From a checkpoint of a small transformer trained on Wikipedia.
Size: 12 layers, width 256, 4 heads of 64, MLP 1024 GELU, vocabulary 4096, 10.5M parameters.
Architecture: LayerNorm before each block, no position embeddings, biases, tied embeddings, normalized queries and keys, ALiBi.
Training: a variant of Adam for these matrices, 329M tokens, 10053 steps.
MLP neurons of a small language model. Each row is named by its layer, matrix (up: input weights) and neuron, and shows model dimensions 0-255. Each number is 128 + 32 x the weight over its row's rms, rounded and kept within 0 to 255. Numbers have three digits each.
Before each neuron's rows, "fires after" lists the tokens most often just before its 100 highest values on Wikipedia text that the model never trained on.

fires after: "g", "G", "end", "h", "Cl"
L7.up149:134121117105176132108160132181113078112106144197134153118097127117072147148148183125095120125097149119131078162101101131150161112192067156111117070138128132085138200086104146207126167119127108110112167120134149125126145127040089116080097176117114161188126112056156141123121062149212093123082116166119147138172159112158129135153128107142082095119128166137149142099153132104151129169099162141167131111118072092140108127115228131112126122099181141148137126090088099110110167151135100184098119096150115049125142137208130120081139126156084128121185159099161145111128104106131074136136143097079141136123145118098108108203092112094129138206086155145223147106030134138093184134128110134093138122178145108129125109125160094138128107148137101178152171154130075105144155173140140

fires after: "on ", "On ", "| ", ": ", "("
L4.up997:091108144114084175155141154128120128159175109093138130166204109110126069072181109078106143118122128102080129153078138118106137175112102127091171087116070117139152181118124172159165145156139090146141144142111137074119064099098150038100120185145082118101151165097199185142110133160152135146132175070086129164162128152094174145122117074090118139169104126135154191167145073189146130103109164139133156080114148108153183106121179104093135132128154155156038125129197102115115089159133140143164138136106077105115176151128147091105122129217127148179163138114110101146136079096134156099071097116181106083082125181138106097121122114132116048112166161139154118127097135149105129167198183116194092163174098099138074151136110098153097153096136140140130134095097119138139109153126155

fires after: "\n\n", "on ", "as ", "went ", "in "
L2.up169:093121128160077162070160115138149137038118138096106156141141112079095139152163164171118108153081215098136142117180147114111090143147115117128165092140076113069080143111144102151165123149106112215132169143132088093142147153109094052128108092163106157121171110065130127153106088154138129103137162172170096172199108124134088123129098086090145164096192174145144175135144142029102189139129122179107101131149218136116146128088086159142132118107158143164153168031187100152178166166098139129123124104139147133092145153073107091110154167115153139110153098114125077127090138110116119132129114129131175093134158115159082184112124115145140121099155157127119105121079132096082114162172189100202079159109124108154155126122128093158119119094142165102158090100152113107138070165106126

fires after: "| ", ",", "the "
L4.up106:173149034121165099098136148126110079128138117162165168098158104117173102166076100135130147146136143105136161085121149108144121136118150139158176128136093132142113136138112157141134100126107125087148176123099149121103114134146066092150167139239141124079087074145175140124151119172104122175099133113125062120128151058158090088203103095125087124105126144195160142162160183126130123122116136104167092141123177203139091102108130112165129206047111185119113128147145128164131072165136099139119090170109139107173149152120169125092165173112075084151119132105151091187076088101182048110128096169159161128106157147132101119122139133139161115091169105093112162151102138144075181162150132056148067128138149122143121144087099076154173108088159104114155100087151084127192100106150096

fires after: "on ", "On ", "|", "| "
L4.up157:119145117098098090112110109104133106101147174189148168128105144152128086144111174123128120152188129143088156129087141143073093090113114088141152120095104104138117149104142136118188140053175120074135171137121116093099124120095107090126146177143117100097158167092100170154089130142185134117127158144119089156120143122113166075191099101095083134129094115163121161188115112096075169150108168142141135160139166108055161111121131176154123201107144146150062072130152147109169149202160094095128128127088099112143124120083103143115183157118148138166137120070164107151075140190182119111101046165195167108132076128084137159127176112130171116133127100157118113179082122119150169124091196073149099255198128098139125125128150106128147127166120175101091119132173173141129109171102121

fires after: "on ", "On ", "c", "al"
L7.up21:139115121104141119127090124111148104148160104155119129111117140121118076105104145146112088166118122091126163103182115169118115059140094109104159108164096156061103110184125138101096168132134097135159159094116075130097152187125110126124123063121099160093126093165110162202141095192177171156136124135147104163160124098126126128146137141064128180092124187140039140147137130111096167162108116156156163196142146145151123042049153157125138147053122129165095099106134135091186150122101090067100104182114106112126153145092082157141140162063124143120154070080086060150144146176133127123153122087230099117101094101097085196154165144140130094143104108127112090191100160138091183124147149124097144158183073153142184144151136145120100121096139177133136150119154197150140154167121106

fires after: "at ", "f", "At ", "c", "h", "km"
L7.up344:162101080122178126161177136159124130131165108119167167067122111059052040105089160093123176158111136092105062083136143120123147063134114067064137121148066116076103115156135131119175103116109086154117146101171114116111180143169080114158138119152127141135155134080116088086090110149191082077159138157115121111215169140092082086199140135082105096104165140154194153120115108108127123130102107146217117176110136154137155106118130121166146183094119087081112119168172162121105101156155083162134148083165160077108131096144098073122126124120140159080132122093112143145097183127165114108120103116144150127113141117091092124126122139129115146171221153169168181181083164113129125141144096097186119153140105160126155084115200116148115131126082156119147158133144142144137154187148143

fires after: "War", "g", "c", "G", "C", "at "
L7.up788:128128123146180073134172129235138099143157112131176153047087074126083088160078111070113163127090087107116118133109139127167160140103062092114182075189107110164097086119139114158092074102124115148115170113100107131159139145147121136139110170093135098184098181084133139122113109121184140113093119120146151133113112083102157123148121118108118080110181168139160148148127119077108150142073152171166160155141140116102161147071123218163126145131134113111104140087167174094213147154088071184062145113123115137117152061139168115094125094151051172131147134109107106124125132124150088134104100061097159132154118089077111194138149137114113147135206150084123139116046142160119162131136192115139109163179112136133111125116178092143096187131108097117160094135157129113157100143117124

fires after: "on ", "On "
L5.up677:160128097080175134172128134109126115111123139200113131128074103157162128121132138153077122157136132107053148148148118097113155123124095160123115136113055113094100152199130107149108162126100094161136150118155053125085118126085107106102079131145128104125159127120142147186134153157191126119133100130153132132131118140176112098149119093109152150169119182161124138185181134165028118154106110140138119114155197201150142102111138179132106175143113151154045143118158102139165106114106109125118116104084071136217129153122064135122131116093120161111143115113099078170077131134163131045152105136157160126099111079133071150119111130156148097186177094147128101152117106134085197183127143091179078153182123093103084142162101162104063162160135173075135167131081151140186067136095189

fires after: "G", "g", "ag", "ob", "°", "it"
L7.up105:132021157108136170134142187211117169155136097131122123052117172160097113147184094116107133131070128165134138106114067161128158149164088130129097160178152074079144117163089099136120074135109122134152141103100032157063118122115160142136127165122097143158104162071099113200145161139169173111100164121107136129127144125143122166097131133117144150215107143147154183147169114151125132156102138077131165109065142155122117165127163130074082139110167115065126076118163152118162155088124141075133123152140086155155100133127148122137075150167057148129123131084076187122110087112136115111111131086183168126113130161118147167193163139129177160116150123191114142120039130148110151151146133107107099134128116182142116041099099095132121210130114128123185144098150128124167110126122146